Part of a small language model's weights.
Architecture: learned positions, biases, tied embeddings.
Training: a variant of Adam for these matrices, 321M tokens, 4891 steps.
MLP neurons of a small language model. Each row is named by its layer, matrix (up: input weights) and neuron, and shows model dimensions 48-239. Each number is 500 + 50 x the weight over its row's rms, rounded and kept within 0 to 999. Numbers have three digits each.
After each neuron's rows, "fires in" lists the words (lower case) most often at its 100 highest values on Wikipedia text that the model never trained on.

L3.up1340:502515634394632585538561423513536427504461373493470502553556401403544493466529490430478401499574500459572514515511552482490576377486463382519495506526551483476575503511497513425498531493532554408437550437554469559445499529547515546516431586433505517473459585561574538495417506526453509503552520499487572480453527598516506593500484441469435481438505484444486570536572454495452541514533464625463575453503401395565513523504465535495491462489494445530479415415523506514596456430499524465465552501520482468470508582529550537498540536420422541563397519615491486451540489566483528541
fires in: "the"

L3.up486:574476488450518591589455571493518505515500386534512497512462454495511516560415514593448516486509548510509403482553605467485572382519645536445497623530594476448484519473503454565496537574475554468457513497546444513471475483495496570487477432534468589497522485426536492480509446555476437482498461504426539551379485525561508518509512532506444474462573490366419484523571472471498414528401492494503541448449379438503431458489476600483489450586500527566467543424485477489491449383507460457509481537596463635490523495482472529500459573550490518532420361461479534485505497604493555537
fires in: "married", "born", "died", "wife", "in", "father"

L3.up44:494471426464412585487436480517484521549548476468398462467528532503550466480523579546424518360497485452440522485516511461452526526580564580504418570535559518469479549550583476547516502556530557555479513471439608436454577549485501517452550529557465498469578522382514560477550440420472460491438438507481453493487470553588519465447473490516538476502530539436441450507508520520539466396477449494480447488444502544471533468446465633439515515465478518512517502449508487579469465522499521478464640501561554516522575532578495500519570477394513563487477429579402530552528470453504468535
fires in: "there", "living", "had", "who"

L3.up182:446535465371453505450487586497472515515520516527434486546478483391532435444482345304533473518506446522528584460592498531495403537497529441467541579485481510500528515427530380560558500574496410485571471544578490516500480522547533555559457450502512491435536535566523450547313518446494612464596561549551575504537599506498539608487471415478505516444481474523473564534528429537461532549416576448643549460531486395479441549489445520521524384442519486540472523500469537437635533496503482510474500536523501521576519453528488512457486644510507544489505479426496586544533496483487603458
fires in: "is", "been", "was", "also", "not", "be"

L3.up1036:552504531532494602582481540484530486495468491470538508534493397553535496581563411450453569535495548503534443438553497487516496508477575551497546534475562605499451502360455446517542542517469482492472504531583534552540452460526519517493545518489440594450442538452595468463412483449500477515499516421413635519491488541529506544487585465515477549477505516435469424503588533471558462516460561494478530458514457390520549453481413580471563366480529548513517454398578550460490431465504527488536550560636442588431524493514571541522509548485566532452439402457475585365524501540481562530
fires in: "born", "life", "married", "died", "son", "education"

L3.up1092:437484449429587579507476537475584563556465558502472490511400500464528537455479443433459493544538486479504354507589530584557536504451477432494540471496423387500520523477464532457518570585515500378436475508495464556580394522432510536577530438570572563456457511442607492506474457540447516447500547510520533405535447500546508428452545548556479595480544493455509430490567515498590526579479380491476423546469480487472469538476552522387567461454555475447424516438464473475480454384512500392466564547566496441455521520509589547551467543504423578613544478604524443464558536451422522538
fires in: "his", "their", "her"

L3.up37:594525455530346588474510558431584509511554382446518484524425433406560517585554419472400573470476427459471413559562543531523500497561514507511537505531493572482455509456581591521561472537463490477467537510569535426501510506439522524494560472460442554494533533483515510549507429516413489541503500456468465563583499471546542378416497521574466481541423515427443572590520519453540559549401515586490559513573425433470526539573454508465512523451494547564506465476440485518500473553526556504509428571496402413549564445562584443562623511426399530542386483412526597471495473443378500528
fires in: "there", "he", "who", "professional", "contract"

L3.up303:458453522499458596467516495507496475540530512514583478587480479527480454495484426555537590569470403529526520528499529492551443489594523469434516417489455553555501522596386589480471492432543489432567482478507533450469459532579563482628449494418527426536468479527453557461503463525512511418519518471529399508515487474539490559549548490529517422538533525385476567535451470536533520550573486467462570527506476412447509442494483566432506444467502539519441558502530559533621472532563415462549513492586533407538460557595461449389538428480429518603404455513520514564543431552495542514
fires in: "a", "achille"

L3.up230:532451522480588538447513464487575495505472458537468490647447336397477490459458510369543504504545415516500582416527497539481601418575402534475509526442500472475578519515427509482502608486478608465570512453491448520476530557476600486543436564452453579532454453529553535495510432442436511512595523537536531465545540510467462492508456482438524490502558523502398534440508526478528394562495508536568592406621410481504474511454410604529427510523475503609434458480432501574564502493482450495509491451471508487436475457513510485539489448473401542447486453581508484459514541562527496613
fires in: "the", "a", "to", "in", "country"

L3.up1131:479479509488439575523493505566537524462452393456563476432518483539528441506576483410408563478509582515467448443495545500487491507542509486494572589505594481484558588407578366582546607527474483561492503507575466480419520491453557492484522477496528603505493467611588484464431453475491485580568524499450560498488489528523517485470558491499532469449475530477386494534604449454522447513417465562483602507440466429467493467499393544532565428519529506462420462439434547542533488366484552550483529509550456580412527440534500520495401568473590545490402405468515518412511500480525552515
fires in: "married", "life", "daughter", "wife", "children", "people"

L3.up1331:582386559465449549489488612560441536455502488526543513516529529532478536564429550424502595437535580426511447479531478476562524430515537556474496587501584562508475476490514360564475549460535566571480488543509499487504517436477478467493475490481460501516518567574503541547444466456569452555468497390404571458542526480444525453509544565536573476488482470500390448441510512451559442462445432525526545486526442487482497562440353587498574390528566457510446522443467479568502498478524446446432437529450488489430568433550570453619558531520583516452435454425502512489459501527467489492
fires in: "born", "career", "died", "played", "goals", "district"

L3.up783:492484654555573483457536435575480557434550319491561507505489420431482433515427405477539531509444525516488571465548476540491472488498490495445551463501503437593377666426509496523562478480586546499492477504567516455479518516514510530529514495502444538526542365502476507513538392517476483557493399447536530439451452498531569581572491445533537545575457585484477495468490459504476469548525489510497550463464414456486505582516403541565496531441589499587448466596503487519527443489438497505535498487499422503552493445442477429602487541529512490478461498452479437492604545582424457522
fires in: "born", "in", "of", "university", "former", "footballer"

L3.up66:501475507433493487535523480493462540524524491525517504440483496538391458467546434425472516621484489464497477512390483529561458579519499528393539518534389547692552483559491513565525452537507437470599524507589419486523597555471514517555372503488429544464461526449514460543532417501506545534519569379467415540466554567594485519536541444564451479548541500480466528500473470496560572490520530496507480524443527472466511510509417551406509448375530545490491544485485543476570505536429492508510560585735485490606509550423558523442565497512480552436362494528593590492495495482465519531
fires in: "is", "one", "are", "the", "was"

L3.up726:440550436556517487503523533465416455512491438405598533507463536467524550526523496514495447457427482470494496509506508546556417574532469408423553544537497505532538507454464540509595545567457472500526516533448482489434438442473557547587357531503544432472576592510515594609536438525461440444452612556550420576445570513468438546417465428646498502439449486480527565536556571429453595526478367439462492582542477557431508538470526550396520577450483581524533510514516533544481457474461459469479543566564528418580458534467484499565530458505464474568521482499550426531507527417469483553
fires in: "and", "while", "which", "when", "before", "however"

L3.up229:523503463411518513555435501486490449466495508506420478589459391537503522453497418390518631620538532451531486514599447551488519505472613495522526428518392400547392440409535460541481540559524462382491504514485567552548553459498464523471509534502448435485531509436445509535477509512427558450446416591561535470480542537532585612536472500424433503529513523577558520479617531550517691606462450548421450433499461523489473523581464463450464490500458442458497579490485472490557519491499579515514508497479522564585461448468509566511564480524509533510610476539647566450525488511484517556
fires in: "was", "released", "is"

L3.up478:528511551462517567491571460489510478490536521548491443558547445554407427528450466523429500546499403502503520475511468539415529465549502541447456477450558485522439467470436439664498471535480514509508477514528546530517534465539544516511562520438431504456438520530471454404529472475474453524497506446430534478344539534494470577522487472489466508460589489511461486479428471470599488468432489471471506348540451508504526548498379594523457452552444394529482629467502478383553471545465500471528495511547514444483479423510562529549453622533563465451564473503477473499459591591605506492
fires in: "was", "released", "born", "in", "awards"

L3.up584:500545534507596475454459561470506545449456484492490465587534519461537535570469511441539539509483518551500598430569483526485613439527532464544463486534527436496535491570453490571408540497524435411486557502519536547432464537521500496535482592422396487519433470519502472469512524412497526565514457597480567496473537497494510512501469514515416475538398494543409537502578424428482508575432452587528591423490436414472407523566390478516568490529483483484456461477491471587641523495517457445432505469439527573387500501654468528483470495486385493518449476556464473507514499482491483532
fires in: "s", "the", "cycling"

L3.up1466:452481418568464493610455558511456519541481571491523526453490546523371526529515448509437573456486478455550400510405510503481466597533537498525501544504319557501452492580471531524488445456560501485485538492506543506398527440540507463453498589486440483515528646430457569488423469542566480518401425455547469498612480402510468521524532410573553543511506585578534479599532500429551566460439489523531488521476470543447475566457490503524537510482524541498544504467481473429560456507452514524516564458518451477478512506443498604455521483507446545550523480465486481442504564428586566552
fires in: "him", "it", "season", "them", "players"

L3.up1060:440457441489535547501361529459478625470527640478468493516447538413532551525528434547458514487608393472527463566415471547528534463500530495495452456476443572586487389463601427620499499509502429518574547519386501479477491524535499524576516577435495447440416608450533475437481457496466545430469554492502425532470539540573575473449533534536456562594422533540512580597487499523542550413403466480548507558460553513485470503471497483497539414509545503463521517549472432454508448559454446451501532579482506502446472522620544504510519500515513559596505472559427558537469427444493495442
fires in: "her", "him", "she", "them", "it", "is"

L3.up1110:476491531551584500536488625498511478590465534532543531583460519476535509489446459594516452606491511494487508520517528482445551446489543453393558457507524520467579498363396512538575515479526567478546455536514527510533446539492495527505458528471507541515477477521563474410419480562496540490551555534514470426532475581546447465492440513540451466540532525485494597499594517463508553653448471461465557517547454402455545484480407468421527355516496541505512464437491543537479484429402510424502471581487459550477503577501541582454553520583365515591462407573488538428474496463542459479
fires in: "s", "his", "its", "a", "her"

L3.up1408:450454541477506533454451523548421561527547559446486491493397574511496436423537502510539564478523450504481474493456508532535509474556545493436521532448432489511550481446530498566475537522556521537518476508427556508409461487515556510504479387477465450469583516529448504525467530479512528421510437565481476517499502501537366559496488442557545504424485475471510494596540541557566464454448490471646617523488477553436496446458519537576469449497469577535490453439408486406484553459510504535463598575518453498502528512586491523489505447455476497481536432455506437539532586455496500594
fires in: "when", "like", "while", "where", "as"

L3.up472:529461552503601541483554621522511479443491499467450428476485551424475499424517538483533447475594453457527457500472581447564537492550551437467450495526529486531591424520563573470403612467557386519522537466468452554461528518531415530506410574576530516415490610577545530511476491497508496497549489535554479445492569545509437534556501529539481535471525521366536458520496514492517512508596397521431635429601446524519444429500534432463540508588494450616495529553493468498518542490465427481483556546493522444461552455513589453515461475423460502556562492461474449511448525583537531567
fires in: "the", "a"

L3.up485:485445458421433528527385502491487582459486529509476538552503487470515497569561465366486578573533509445511546522513513541467529470534556414458507495505460505469476544475502453513440505500461465508603487473576491451545417559561526519552553490415539452486466644525621490429481448529510528427475524542461474473496456521538609435417477520526492522505453513488510494607497492529479555560413519487459555460485480355454448500543511549528611442500473466553497448548549490553457493549497561449490464492483420479496487536546647496406594512606457590529420457575571506507522449521511501482
fires in: "his", "her", "s", "that", "this"

L3.up608:535464491471482468513388549523507448520514492439567469566483483487490435556492478598535555555625467506500423491562513494381470471531548510453531365516485462490534542547506438556576428416586478527490470520445543409507462537476504532610406485525568538465468531582469494516496474417530516531435497527372478489531502495561550421491637528522482531560480453577525527644578515569468402585534474592480482456460515533483525496491517531488429516559489412481504471421542478493524497471475512552539451566539428583455543444461389518569511527510487526464455525499533628512586529514510549618
fires in: "as", "for"

L3.up788:472419528492493542551578469458488444459512530496531522576373544477499493524547470588507568522499416450506528513442530511546459500564518447461489423545486579444552530446433622512426474479527426422585420522517547523438515523506570475574441554479441403467426448513489531450546443519461558472529499542561440459459505532543433521448530545483516450546608477417450521444490550508584459582607424455462519470533430478531505495485527566365532459462430568569466482552482547490524521519512551449552490478546463489406453472554427485510556468517451567569515506478515431501450444490450465550
fires in: "a", "la"

L3.up455:571531446530476566601429579486634539505468489545436511509545378552487502547524522440415490534475537473469451474574471491475509542431560435445535545466455509496528534467495480594447607517507708338451494493472462594508515554481484508534477443500536491494455498548535461495441465543477555512498499542479572471488456526540480533460525470497520491458495542384513605489507545524658623521541421476527549491586450450565443510508444497467535505449539426483573521528500522434530534403509498521515439554449502529514539488516560567462518578539495501472418465522488451390495485451533511529
fires in: "her", "s", "their", "his", "american", "professional"

L3.up880:466502590488524547469502518537630519516493509509616449523505448460530537480524477449470418528445525504495560468575481461469530452416476507415480496514533522457571545500374533531559596643566645506467550496548460581485508575461446525499511563521518498469475485590527519416501582491515490534589495522498513405576457555463419562552491482549581430581490512515500490484495547496525453522596486524516651529608491477411568578467516453460476468501439537515451529503646469510545480451453516417441500450466474455526463576530447522462478498497462494473393459609527488469511412561555458561
fires in: "the"

L3.up1361:360516527478498517449500501521549478579509480443463451507590505501516494498413499498508389605625520522528500461535517511395571466485504494441510571450531507441630481504499473508548452575548520473465563510544500542557466570511553519511432556406460505524569520496488486461463499558528511435547574569494425528489505462552490490495486505607527427538460567486472596544564483500525433468465462552476607447458524364422514448484525459506534508501481545587488479540615483488522449453436550471427460477515592449484435473559565516433520497526446513574495461541512499538576427494466551485
fires in: "the", "and"